config.yaml
n_kv_head: 1
d_mlp: 1280
vocab_size: 30841
positions: "rope"
tie_embeddings: false
init_std_o: 0.0
optimizer: "muon_variant"
lr_head: 0.00813
final_lr_fraction: 0.0
batch_tokens: [65536, 131072, 196608]
seq_len: 256
steps: 3803
MLP neurons of a small language model. Each row is named by its layer, matrix (down: output weights) and neuron, and shows model dimensions 0-255. Each number is 128 + 32 x the weight over its row's rms, rounded and kept within 0 to 255. Numbers have three digits each. A neuron's up and down rows have the sign that makes its largest values positive.
Before each neuron's rows, "fires before" lists the tokens most often just after its 100 highest values on Wikipedia text that the model never trained on.

fires before: ".", " of", " in"
L7.down1065:123099149112085085114070139123153135157144221194159171149074158108121168122191143140166099117089057100120111155219122102189200178100147142101165152122116153112109157173064128128115171123119139086110138123185155163197145103133092147107099102099126166174103095110123105117171094157125085072147173079133195193132101138086109136139136141120102102136140070146065154156135127100084191100143150103157104158111157088135196177098148175119151095108107062146166100122115147117131122162114173085104190157089132193136151120078122149129131145140123173090167117086180083091144160121144110117101147111074181119128199102105170124108158106130184155083153181123123166149158114169160122140102133099165196118114125147099117142172180129120133077164112154179169190182113133126121136131101091

fires before: " |", ";", " ", " |\n"
L5.down1276:149197086164099137098121176065113125094062162118058171134114150126148096121136090125106120114130164117136181152118220162114123139107113167093149094096140212162119127158126126112109127162149092115128123125182142111101119141147098098133113116126144085138193120142090067181058128150112122103094104174159138133105146111142123101087137140171126099056099160139187169137115108079174091114169127120133161097159150117138209103125118133109103114142111145103158108119135139049123137141164138104150169170159101130087171094139091143152170184171162082174171133150091202142125109141146111081182087173133148104125115124124131075143148117121138188073089154154121125136131146129098084139161107117091134126172091087069088157127182104001104096085142128126134158098083119152145089071163122

fires before: " |", "1", " ", "20"
L6.down812:095058097070135146124139158173041141156117180081204130127134146067123128065085167146069113125083109102110117119131112110125138153088169153139094177103182131160156117133118091099139192130144123117173118194179112148123132088178137134171139147205135129131099120081114126141098117143071054139078130114126117157145173161171123175076135084153157101129209171112127133113159090123150075089189101123143050139104194127179094098106121074093090088142106135149136118101176153170106163082097161138128154097131109117121137148045184106159143056089094081120127113153133097141145190170075111114139130119122111129163147095124150136088185121095159131089076144114126092096120062153108064154101142137117064123120136121133142095136102111104123126133167144162125111125140118142187124135101129

fires before: " |", ".", "–", ",", "00", " |\n"
L2.down112:165147059149100125112102105149122093120092180172131175228118158138101141120173102131097133062119145109064110131093094129099131102089126127114104133129164143137120145148154142083121086103191193164163112109103160129116151129109105062114099094077091101143130102129140123166114134095114122112106093151147104136162140135118109112126127134057176092167139097154127129084166087116093123164128082120207145067123138157107083134139124142147117122134094145119161127143111118174104131129129114169080154145099100130106089081081139104197122122090074089203154050095057102146083097108147136069159149135140151170098129106075098100094093093137156152085103141084126152143104141131184104161117133115126107141196114141184124125111145084111165105067151082128142119194158157155090147056112109

fires before: ":", " |\n", " |", "\n", " to", "ate"
L2.down1159:153111083148087097162091096121133143127160200135080106137138177069110131134103137111094119121144164153151090128116167146072110070123120074130117144122143167129159154177122081143105148152109139137092070168116064085108154130125170119133125132174088084168196158104201190104105066120145121137145144197135137102134127129137154137069096140100119136170153090135126112059125147109167133120094130128154132147114092106087203140142117129168120149099154160119183068107189128058085117138096121144161074126079129126145143098114128169134142111126065171160129122149139089120165115083122116114135098169110143174133105112140097200185157086165112091103155157194191164134067144109113118165100145120107132136072108106167052073109100186156121067127143099075131146177164141122162137094149134

fires before: " |", "-", ".", ")\n", ","
L2.down807:145140057173066138136104140142104144120160122132091110110098130099138079148148137133167147068136147132086109124044105131093125179103170151133105126115123113148134142152155121116135173107144146102114059111122158155142115131128146181145172121203132128144143105134127147178075095151153112136107149104120085179173072116121125140118081149075094074122175144113116092122135104159135138168066157146157159084069144131096154116174115162125136089167101165153138144138155123095168108091103096080129141130100108185162104131082089106117143122134097090129110097169151125097129096124205076148158108118116154121110095209168083113143108074092108128125187139143098079120102150113138072096176168149134047165153059082144159131067168170092162103078117065082121102182131172104116047089089100

fires before: ".", " m", " |", " ft", ")"
L6.down613:101129167135137169157147106105178179095179141116110123126174109095135142115126155112112080156109097121141110151110178184112140102179159160159110158144146099180105148106091124117119120133101196110199139100074091163101096162157184156161154155091152061161106130160129152134090135089110120103126096195131116129159088144090127159142060151129066125095064050089151123142125145122165122129149154116136126126217092149114114161152157128140115121109123151150174167108115149114114107115125141100103136126126090163107147143167181151131121113217166119165134083190168139161175121150139051142109165118042098158101136172177136102168168159170149113100165143086127183116134093120130178159140152108155150119091090136095149114114085119088180143138106161142152149111063151150155182074163139

fires before: " |", " Sport", " ", ",", ";", " |\n"
L5.down417:145109098117148066101120097170087054178146099134116114079175107115113159138145083145147136147123097144158083145079112159165131155120129105038180129071175122105173089091042112164117195158094144194138084191132152188118147155120081132134175086142155123099167102140151085109071125172175105135117124114119131135201144122099163108140143138064141114128149142137099128110106144134176098155116115143111099160138164126151073081173156131111134149100198138134181116152163118091124140152127138196152172044132110158110087151137168132113173071156078107127138112201115150148099101130132129148135148085111066126166101152143143076123129162111119152099096140187150059110154101119117040140137092134097110136160115110119132089122119145161144124130175044114116098113112129121173150144155150

fires before: " ", " of", " in", ".", "|", " —"
L2.down579:106139099151060110179129116141215105098110113102061167095097116159134119105108193167100119117087183076126146128151093139161140109120145128109133147143185055129143105107120185096120137112102134126074122116126054102084093150102131117090133161068141135066065070137122125157089155116121153114142121130135140094123165157122092163111109132107090187154098108093191144142168185135162087130073108155151130119146151160098181107126108131118207161134131091087109132169155169197138140095122137124128075154126120100141156144115108078154114095128070134179123111095140123216131152135115154100115128140148108117153133201139106081102122099175125136156120103076137131089110149149127146133087146116063116084161209130114117119070096176117094152173115123106144124043072099157089071128148149

fires before: " by", " to", " in", " as"
L7.down465:118147145094108151083133118108078158156140160088110102166110165176143096085128183153154170138146133193164119150107188134126133140165114144107113171155153156191176145137143156100139155142155142146121104075108097140127068114153135161098089158102153164124114140069100140119080135089129140072096145111132133099089082127137073078106113137099165101145113100128093072144090132120132161102175188097158089156140084088149139180141126191210120169104080142091144149112135091101153095113081142124108140127123143176147154101147101108120144125134127124116147141070104111127146153094094142122117140077126128112064152072120125163113144132104222122042122128122121142099172122122125101178056162130122148111156156140171112117143118122127146133076045170099173142147112149143163136115162126

fires before: "1", "0", "3", "2", "5", "4"
L5.down327:141121164070172104161149139186152112114178066112111104106143175081163137121181112123160151114177165120178113095168095138118072160132064134086083131147151142074124142097104076138174140106137080152109158156086132157121103167165141121095115073152141147114095154137140183121105128093141155104115131122152125155131143161126109110139191140117139219134163090120164168108176089100127100100194133149131118152121143170142193150187097175117152085150132162078115100103068133148101114140107102088139111133110105124111193131098086091160126077157110121170158144111133089131187113077142097141127142115036151170091072156148124106052121129075142125095108139077181149116152093066133181110088096192121151157149092133150133105126182108088076114086069141099160120125153177129126157146144109

fires before: " the", " time", "20", " his", " "
L5.down946:112101095062057102132137126129174226117112134164118137131146147111123148146136122132115107096054174141086089153177159113112124078098067141166148104170134117150081098154143105135078129129131125112183158131128093132115186115172088142176097150172128163086144145173138088153090127060110172126148152083186139184127146167096154120132186096132088170151146097191143154119111116141136102124125104067148189118134116162116113123119124118139199085107140087156096136108082150120180069101129135130151122152098146146168163156132202126103133133129157143111089107051108101153143147127049095158080098115087143127155051192199108161140115089161119081157143148084106069135134172138136084125135130116137080120129189148076199123185109109206192122117125137092134047086147113140086096149148166

fires before: " of", " later", ",", " in"
L6.down1088:204178111150146122124125101105149135142112093091180144149100111114155160169146119117133224114087101092157084124115143134111110098174081110133230073109172135162120180147115182183101159164139156169106082164170161058102092122114116117120100120089167174064125070110158106123067115092133154139164134084152126130137104142156147113060177151127077145202149086179133130117133090140130152099104160182146101124077097154117111144102109137094166120143117087129146147124123113140166198119099144145124141113083122152091127112108215179087136190073115075137084130117159147177060074158149099118121094128128125124162119126128169147087102116088147156122135159120168168109158085114164095128154124132129139124107116131124103132174104134116093179082071166107155123156109100090131117095112125

fires before: " |", " |\n", "%", "."
L2.down1200:136131132116086169186148122125114132067104127140161090088166132170089129114160118086080095089173114166101058134085136123115159088096123129097140146092112053121083137137126076121104108092146146052107085125127087131184173123157112129151146131163122101122119150094202155126095106101125159149050137110181120160131124122103140189117105083130103085127117099098163131143174143121177146123127106112116150138106163161112078196155139104138164118101128119114119146067156128156159135106125129137149180134186117153128178145075112154154100149050134128114149096153053113166141151197143133141141090151140104201127138147093072152097082137062177134112136146085069183075173169109128150142134146133212136135137094167173074115123107192141141087182152117104087118128171129106110097120097122

fires before: " ", " |", " the"
L2.down177:114154120123105176160101187163172154173078135109103203095178117094176153125143124126159153121135070104141179180171191132139114212151090087210102106115105189108087085075163083123131159108208081147106164153082139096154106168158103160094169141103136119128094154121111158227106081111110123141104126070195172198142112144175154119129115140118202101128172119121147141119129135120172149086138105105159151158130139195114078109092149134154155061165111168169129097089144124143162083126126108103132096147098147157136135184103132160142127141129121126147104121140136123122079113208134134135158154095130136096097167092181115127163151162082124113105064151154097193111129084076132109122147113040145129140122163140138211164116132080154105075113103128157089145105138155140138111145128143

fires before: " |", " was", "0", " is", "2"
L5.down1023:148170134142109125073135109142021099087168143134172125123135110110108170175108162133116112151144073149140092127140187112123146162168085151160112085122123085123076153145130117111099111171156115161125130190151122096111173164082158125166170139124113171155149165136174162145146124117082175158160148134127076133150165133145152163079071122140105107047096145157111130086111139133148183114122106093123062111210088132097210096138066091102106152097152097059118117077131128130152113129153108164116156123096100163151162116089136077108124101171117119118143106088188160156159136114136095094074146175154141122110144096153185096164086177153086070210160165199121111169161164128157133163185091121153144114159130131117159142062127138044132075080047138115138127128151150105139133147119149

fires before: "0", " ", "re", "1", " (", " a"
L6.down389:120163138142135100129141150112148068096140117108095141083159130170176118170137149106142128161135113070222121111161113193100106148074111130170118123130113167115136189114175154142122093159177174076131085145129103071175112112125103184071144159069147124095119097194134093120073107108135083123158193159178112181091110081119169129166172143127153103091144159116128097106129077111238195125165155160173190084155112128105165165120135129124126078104116096115103133117185124097136133167139078128168153148119111086124172128103075125139123153170123171157138186123091173117147104069091100132111160163057195097159124181157094128109106155120108102125122131110134121123143137130214146122138092141140154137123138103124127122054146207158126081154097089074141138131186172138143102113123111

fires before: " |", ";", " (", ".", ",", " in"
L6.down1180:184139126117133070129149116143118092103189147140116113140169105081075125110159135129126165102146175081131116105131144123150121111132159089068179132122165139101118094121109145179126113185107093047129188121114169088168162154119130158108131086074092081174149106098132158095103147118109034137114132111095071145175159145152146119166134112094104077210129108140105105104094219116101136137103166160139133205086122092141120119142165138125154105137103088179132133133094127100132105154110074081116110128179119146124161205106158148181125122112141154139090074082129149122107134118120180111099102142115155111096130156139117120126107103088114145163120146110130151115104124149049121153151133061117147097176115126114175109082122130058140097140150129050159146152097118179181089145138139

fires before: "0", "5", "8", "9", "2"
L6.down310:058099116121057113156229139097168089077122142117133117160208131180176164130169131170158151097174164140114186139085115111182113138123095143137166109064057103080170080215139185124102079157126145122078196109167085123086144133116086106167105131144104139112144127127080121131141115142148129107074053133153079131164116160151084113109141093166157141144103141155102135091176107140158121103132147145103097111099145155194145107160178117069141111095121175117157167152133140163101178165138103201177133132146134110137112166129193102117092160119098094149149106152164123050098128110105140066163123147094195139076101148102070127151188153160141121152130063131098128139111153126094110092118177119110164184125116097169133142185147075160163106109151185151110107148079198070136166144121133

fires before: " |"
L7.down12:155131095149129132136173163148178142077164146081137105126184153080081141145163094169095137120133119122092108177146165108125139192130173114119125143109146118111077124141118137172129112141118117104116111123107177150090095135109071174190080170127155067146075163118156155153135090149127124085186112140105162098158188131118077080090108090100115082112167175137104142095077108148167066139144128143106097148145121107126149144135119094120077104157140120174112079156151089157073118135202093080116147130127130091105149081080122150164137090091109088167125094168131125123152127139122192068179170116132118157135104140137156141161132120108131124138120091131084182205080100168116147107132075099067090125204135133101151195155123119116155084146106080158098126120105115119151123130157122

fires before: ",", ".", " in", " of", " and", " are"
L2.down665:123115144089093083100143130104131114150083131151204148101064116146108101125144132121070157117163150148136130139119139147119187114091133150093122106106177080140173128063078141200131099099126111084130178162149098087138143116152172136106132143080169236102150059111112123116139156127141091120143091096117143156156193125136100093123080111124064100111093117119161065092127089140115114172132154148162136160105156092148121166116118145110111128171126131122153132128120121113114102162120160151137086152090046101107168167170117134123133125140127134117118132111108061169111139108118161095118047110138218137145153094178120118151167160115123126083141152161144193137175128118140101138163076101120151121154133202117115114106079156156078084147107122125164165104151122087176119127116143

fires before: " the", " a", " their", " his"
L2.down3:166127108100135138095098104153098089088135108114098164113124164142117093149057119149095200109123153124105132137167170125144115068147167109164087058119127089111167170154118122179156145128158120124166094085135100108176118128150142145139099160139141124090123185153164148145124131120115133163113120118114110178079130119117130179136185062092060196102191110167180132159132090127088140172164215089203163058118148112138100104104169132101137166101113222164129120107102108110150078144076155153108116164144114169129133168085121122175136137132171157161118123086107155124093109180160102101131148146127118159141147141123115125182164174157175204113132127148091122175136110135106155169104106074104093048091143139058210134138105116218138130123119143130154142128134121066255150142139098

fires before: " |", "19", ".", " was", " ", "18"
L6.down155:125127161132126089141142097191138115098142131184191159069171089057175108096106143176112189101159069100109137178162132152115127077033103129233086118134161143080091115158149193182171154202170214093114129103146192125114127110134085142119090115148141114146099103118119102167099101172137060109132120113157126137117128131108156136135160156156161155145151089166163133137123107105145139114169090115128160150125188117078131172174161145170184135123141120141191078140160139136137180111115115096161108132116143149112138160144187167196203114136151135098155158182102126099152140154103113151178122117200077085137171110097137112137148134095120148099085178091127096141128143123098093104086128103121106181070165108128121156218156180110164113091139145123138116177138128125101139069154159

fires before: "1", "2", "0", "3"
L6.down898:168137147101099117116125167092151094110108154165106131110139117196167120122106140179113147148174119137143115136106135163091180160072138151140104143116124108065112105139084076135110103108122129110180168098113151142060189161117077194165187117089174151133117100159197118113141137157108103136143188087137140108138126140162155132191099105191130091123105074114091169152079162074112121201077150135213170115162201133108127125102171103175109127101135107140109159122115119127148116112125141143118098193141181168082141141054129120166166136139125183063126126108099133119108123119061112085094160093162145122126097134080173114124111065094135159130129112155125157118132133120132088162150072052156176164091119093123143095097150138101153096133112119101198104092171129138073110143085022

fires before: " of", ",", " for"
L5.down956:119174089151105140095093126109078151128191136184186099180128153159147135159149106096114100144146097101120127168165208127131182123151111138146145165072158153102112083158170187172055118124120144121138177126133054140104149108088090173102134112145122143165133068189169131141138146170058099115067146135119159054117180117142134103142118132099145177140187066086055107142149079129126150088108070145132148155088137128155127159129172117145103105122095106124147086112125177181147085129199148121144138179160167159158168125129159151080120140116192117126181127169133122107126134143192209179122192128158130163154173114098120133178102107109122125139127134068142102136210178167145090120124084105144140097107168149120121147145131143174151121148175124137147218098052148149134120165181176

fires before: "0", "8", "2", "9"
L6.down943:159155135118101147114160092185143121077129076121161133150172161101099132107117125146099187105100193150205159134087161149115090102114144160095105101113083195125157111120160117071108148126122149106086207169089149159163110135134093131119123124133141099157180106119086124127151078124127180097171157137096074143078090097140111105165123123114153104130135088145087138137125049167149166076146103167154110110151122127174116106150151150147164133205138120141154195120163131123155104209131183110098173118143141120174184126150172107160169113136146143096160067109107082094060143129085123185134145176120105107094169119131106171062093106196147099135073115186125152124134082092174168170134123101106136125108049115141086081062173104166122115132144157132084127099147150021195175140177098

fires before: "|", " in", " on", " by", ",", ".\n\n"
L6.down824:178140156148175110126115169085144090110123140133080101133140091107094112159116178108084147103129175137189117159135158136136177162147057131077137101117127129121137103138119124089092170138128130107099126154147114117122143146104132188129119112167170134162133099109118137153110136116084110117138175134114115119124160139149151144118114136051111141156113128133116168117194138163134139115101126138178106146081122095117097183081167121127145106112110121126091197183123130144136103112224096161097121071165138108162131130101173148128152155176115150098088120119081166180151123128112142090188141154117167104163160111172136173100156138134189114198112118104136142056136151215150152157106192126091124150099210146085109113121163073137101118185138103089165120130110097117198148101177117

fires before: " ", " —", " not"
L7.down164:128144044116144125105122128084022104122135084112176109103156165171186107154109098189151178141152109142148082164136167168107134124070141115140162138181115061141137135127137166096128094131135185136096141160165123146138121124161133063123121117115093113133094117100126102155097107077088112147111104221121121138172166167126090125182115117103100104122181198124149095139157164092114148093108137095105172101097089163116090082121134161120051112150130130122085179130139146103068102188130074092115088129130157111084091115106069097180133088152145134214089139068122146126108132135117163095117043081139161118127146060111121118138148096124193120069107140150123135162135157156166100075126094157148112122121119129135141129104095127185112120193149125136071118128131048153151137147103158

fires before: " |", " ", "."
L6.down615:160150153144133187119108119075138147152094177127082156123174141160120076134138130160106139172089137161133153164141185156098116155137126097147126110170148128151089200132114123135114148123081163159103111149139139205084125142133098118171168162113104091077137157108162107162172094108114098122095032100255142118152178143155174022158101110119112127083127176100156175118151114142112191133184138161130136125151112115150165167157142128110118143075143133064152111114127083118150097092102129113159126085101086169084137092125111128166122091165120055184173154110127107110165093110086124099103141149126143131132124093092162133160124097147118125123130125106135178150091107135116152164095092101134129083124141125112142174099131174071057107182125188174133115137146141079120155073098138

fires before: " ", " |", " February", " October", " November", " January"
L5.down374:132136146082037142132114188148171217136103150118117140153151206142147113187094098114157134132104075135153140154157152185090089162152159130168131153126112139122121120103083179159159088145147112122138139161094116123106115168127152152091132075155142166158166134109101104108091095155060090115111139164114115121153171144195137116118124125189145172085169132111088133158166070107179105095199119073116126048112095130168106136152155162143162108115103150153141071088109094111202139103076113132136097131080102132127146182153106115162171119137168149164082119111119096143173114155107120124185101116138170145152108120129096077045111143124120135122133161135196178058103145195112078157140173108110087068137190097166162088112119143149147149052143134046115118080120054135138123117110142

fires before: " |", " m", "%", " in"
L2.down283:140120086173132155096211091184157140159146132105137134124134146124118153075200097144081129115124118112118150078110140130088113168076124055032117099126053088094096141132073089168189172115108182167155132132146109136111089138179081157138126084134163176161165089155171127111113075101112169194122162098114130173181149147143155137126133113119140089154119148123072168164150173100151101101164120158138178137094112153124110101159168119112118169125149104087134115101158112151093151161153119174190114116148152133202134151166086157122132145116118096138122060157116172177112170080142190164152061176116107119123086106078130100172106089081120124142169187123097114133057141156138175120170133165143084069130164129097156060114157126200119101120131121128121114105149105131114147135062119

fires before: " ", " (", "0", "2"
L6.down633:067149135129092093108139155125220135106086124079095151071143092136130131140137138107134155088142078103164100151149146103121197127125180095095140104142113208143063163182090132122194098094109156099137150199178150123149103100109087185048154033123149134102114108128062127195139074149114178166181109124154117175097102158102147146142108141162126103084151142142098144133092129160138102128160180161147131201154106149139142085129102130135140119107070157094076099093149152119195168085161116164147100138091137202054180137133149074139116159128128124190082146115138137141074130141089086133134133136129137112113101129191069062125091149104110141189141142132111131118155148108106067133134100121123076122137133122163155088145077179058113187117149152150100076071113084106163140158123124

fires before: " |", ".", " The"
L7.down1101:131140050105133141066142117113064130150139097088114162093163104089132116140142097091151086055161190110163129107186164114094160100112131085111091204157120119077078094129114130125109140131129140110126132112110132111129138108152156153097160138158143057127143135110091092141105154128154113131110117097179192131162129141130077072121120127145140190184124057114194144136172107123114127153109048123094103149113066147117110118096114177146152087061159119197131099074118150171071112137116146206145097100104114077111118145151068090121093161139138185127137107145095113147129101141116130108134146125108046139072147164127092159147132131091136098124201162071121110117128086159154153099130173071103120103125152153127087069159123110136104068129154121112099088188169100135129059135066130

fires before: " ", "==", " the"
L5.down760:136163074101079112155091122114190056143161115163164114127173162119095135115097129109164201128170131084116113137114095145064086103098106183113200139135064140077090165116209115153077117179112125164160076121173141107143157105108088127171144126092121078092113154107176084095112163157189157179138093075127108091140113121141197144165077153086190150145133149146158178111130173144105162162176119082137104109092119127167160121133157146117161078082124184147121085129077105160118125138152135135122096032045100077099132194135157102110144091122147122139123065100099118100153128115114138119168125135118141144183167156126085126149115131102169102136176165185173180147122103148156151120081147143126167152123168107135079164127151119094143137179135081178138147125144106023099100144100117

fires before: " ", " |", " Gold", " Platinum"
L7.down488:111104129102132127138079109121160144181147084098123115183090142148075135186133112155066142110118061113111113123081095104124134097154173051160101124076050184118154114164128215131155119098170130100105070144174119083163086127143133081161115110199151123151152117103088106156124087179092145172128063146122166132089142143129121110150126114125135176115106221153104179219097060108124145081067145162115133100120095149119160155097069157078144166107149118174091128114128093104166175104095136135145109134105082115154143141126089144112161099157135056109136144154090144115151093174155174124117124118137148132139157133111105141150160129139128120147146085128129203116169143105101162163161180147097096149069086115189190145114115140104100200107104104094095142070080138147119145156183098

fires before: ":", " |", ".a", "″W", "94", " "
L5.down477:217106133157112095163091141121208103145115136163162159128172130139085137125119118137149110160205103114187116147130103107137130153165186092167130101095155170072115129166087148110092130099111126109070110151083117110109161110096142206088159170157122102102151151088160105149134061197165085165132082122096131103106148131147165125098124144156168149144163135127165137069133140148126091148113082135127102182138126105083116151162138068161162180148152175054099080105122081127128139100117128122127135093172153041120063124115125124153107093091131168164138105160144128199122157179111192098142151128162116115142113057176108158161103167086112176117084117196164105194107117148073131108170143134116113184151109106104140171153132115110120157119161134084135178188125175088072112103139110

fires before: " ", "-", "|", " |", " the", " UEFA"
L5.down992:171144105137154110117163117172120147081155135119089099118141144175123068149176163112168224086154126139131081157073146131113173128156079179151181147216160135148121065079130176112123144134141181200112078149068132148161148110159143132127123170165117115126100068125113122127122153148149120119123135154139120115110045139153119149198122136100109097133109112135089113079165141137165116134139216144083108106071097136138158099167109145143107080136098111141084151121092121123103129125130137120088143128137137160077218129136127075096123157128075118072121100219138089168108164169084133039096130124117102095156129124166115115166127118177158091066113107162143108124160093121171111109142096122185120132111137141186134123135079139106134155138166164160030101159148172167133118157087143

fires before: ",", " the", " and", " of"
L6.down321:134161131163123113075137117156149150155170112098119058143124134192119078153138115161154128135109068113119144156074050105069105122087080166156105123149137131130127114128089124115070105071121161117141123099146136072204150130079088054105169123189154164104147127112123099150127126052136141157095156151136146113095138118088108070147142118116107141122120067161186122135098139118122080107170121105125148135142164114126100174107164196104133157087169109136102097080126128206147103143079130153101138077121145122137117111132162144131048192115178092133132095085148162118164149162163141151130107162153142147119121156184157125113186105086139098067103140173167153100145125086166138083117091135154090085118155133140139126156081081224078163103142174084125154170130150108132074163148111

fires before: "."
L2.down336:082109196144112100120076118132081190122155122145122167137092174114115141169150152097135061164102131136118168100134088078193128134094131138118099134172099178096202110137068126134079145155118068130119130147136070104119186132092115151121122143113149149129175125117112173132092196156103043092152133143187151157107160101154115121120098108130140166145103162131142139173121141130054156204103121132164115150103078078132116131086088130147149102047173205185094161112131137134113159157183135151132145154147149139133112141125121142187024144090113112047116113140120108110083142156164111078076103132115123181153158125160111139123149136146121183093083092182146150145105169112145149093086185114136143072128167109110188138144123130177150143138122134132155215184135083109126169086141100

fires before: ":", "00", "–", "30", "=="
L6.down834:165111149115074144116128104156130139144122181132122127146155126119143085111129111126112164111082124129139147151123113128121161119171068141141052190108110150120100171113041171111115115067164127184140187117066112111090148099162067146161129119136121111093135115171092151150128094130118150111103098153082141123167145136121108089161116082150089172121170114104121164179143126107088101144160165169046080079147118108115002155112112130167079179117101116150126118146108112111160144121115096129125083100169100154108127144131183108186114111121158091229116158119058078139102122110139172092164104106123113097153075139166154143123130139137136205047146180151127109197127103121129114129141135176137139082128146124105138091060145109118129133082114135073142136110123153082174107114103111

fires before: ",", " of", "\n", " York", ".\n\n"
L7.down350:112159105136141152096141120110136131163093171105180149133061164144086151134125117106131139133170091131154132135092129178117115061128129158092216127084129152126177095140078120106146123170111119131156096196162188118105145132137117154099106132157112224150110050120110134138096069170157111102153135093119133120047131172076074131115097097164135117138123150143133108173116172136150198068158118083166085106102135109132157073162110091085098104149130033122101100164095153075124108140153153082076184080135134085150109138116088097162127160148100190109091195151118121142109117125100202098142124157149126120148169132167116110080194133153190134144081172139182188104110113147133095102131211085208130139122097165118139143086102117083132157055164151126167226101160152132116097136137183

fires before: " |", ",", "19", "18"
L7.down570:207090135131146136151144064183100116156125125119086134148091117103102053139169165096109118155131164145101140143126106121131100132164144124158132141175110140112132106060146192093098149079106109136076163122086147166148095101112154095105074153135096082152178148133154120149115170074164106088117180128098188103148124089133139108100079120144165139083090203170156214161103164127164151106149125146119113138132148102127079119134154197165130162146096133148194081148116126159109089120103154080185096132145114146089177135105099096140096139089071086108093116139160110129138123148152070107113096119109128112176180122159065126141146119184189148078085160113119082171153101161179113153121160131064079065069162176136170126159107113133183115162140148129150161241167134131140099100156114

fires before: " ", "20", "19"
L2.down1010:157180135189139174051078091077189132104141089127130096136147128124160103121156127162099131113116136048131140106138101077121117195203160134097119145118110127097080043152085141130148141162134091144123202136118133177100187087071148140107144150139139163078125081075132119138089120168177093108123175100141119110152134118115149169091135123138165159179127110110135141140127170109143145102124112150123123114118088153142156132218106087141066149092153142071185147105083156127124125121147146123079128124159154141102140128146139162144153097062155188100115089124180154113121114177064133118100117157091036078158116119197179154243118147144142100201057106144136138111111120100149108144105146144157080076107142103122118180094110143173165163119091134127144107137153120158162128101117160

fires before: " ", ",", " |"
L2.down1150:151131137164128114155118115071193124135141115109138132150127163168102092175133113083149151146176092089075187062175062112101065150143135147123114170106082195079132111122133128122138109098109084137118142220133134121158176083105104053199123155175146112128098074155162093146114059122113156146136107122123146109167174145201155111150125123170153128126095164115161127144117168109137150155139127128131142162143113154173119114182159112164096125128138163147169165099127148166088098189113114141076115073104107091091147111120162198188155069142103126094105168160167121105139140134133179157117084117107094082168102170186193123169122106104104095163057141153117149131188075120079119139103164210143094093121130141163131160156113119197130149099082144165131151150116082072116140137168162

fires before: " |", ";", "\n", " ", ".", " the"
L6.down392:249168088105123143133135112140141123114187115119127117146144170164126162103146161061052120125092130094145122149148151140090079103135139120086104121120150135150145147169137151125129090134104052096105121131139141109103175165121089163143110086092138094120194105129164073100065121094110103082156155143087121081109123132088120100109103067162205202163113127113119146084094162139156130096161098121132201129099080098059137132110156207107121143115101138151140156184115128132167135136148080104151075157116178130104116110132087145145164133131138185121111175126145158119120109184125140126174118081126152152119118115137104141173100123146165131084185112143170141051168154130115098108118143137113108106113072140082174131168130129025185099071142071136068186121086114146117138156151143

fires before: " ", " II", " in", "acent", " September", "ić"
L7.down689:134130164105069138176168128124158123171147184088126106067140205132128125106159156230086150099104160045090154121161125084181100149069087160138099164107158117144118153053158114149130141131119118105110131139152096147129082118168120133112136113119152044123071087161123147121150150182089148109156127114121062149099142114157102107129128078124107206097125108161168140108139110126114138063077122089139140102138154190080190097094093094114174116163187127092129137146104171138103104124157159087122113148173111113094155117105144133114174116181144145178133167113139107101183131116145118150120146184082101164147165170136147107131145108104085115073141099125144183172129120120089136101169147073137118174136068106117136158119142146186142151107108103086180095106049083155096136164097086

fires before: " "
L5.down436:117167153135107135109128117169132136124135114126126143149189159123109102145071150105076175090111082063145169107210091116111157180127145164079120104132126145085118131055195131127091114146143141145139162144088125122149171106149129125192099124141055127073153127150134101133173103138161122151157141121142139135113081080115154121124154164137138106160109122100124126100116148087167149143178128101059054155180085131154153068179157150113094099174157157105157127152089142110112160087142169132132135156141135134117085119110110064078132132158182155146091100150125136112148115093137192147121112103140100112155108140119064156155169189093174078122087096137068159148170065123170129156058124217141170142167101130159136200139161126143159130157088089165127111163136158135124113100180083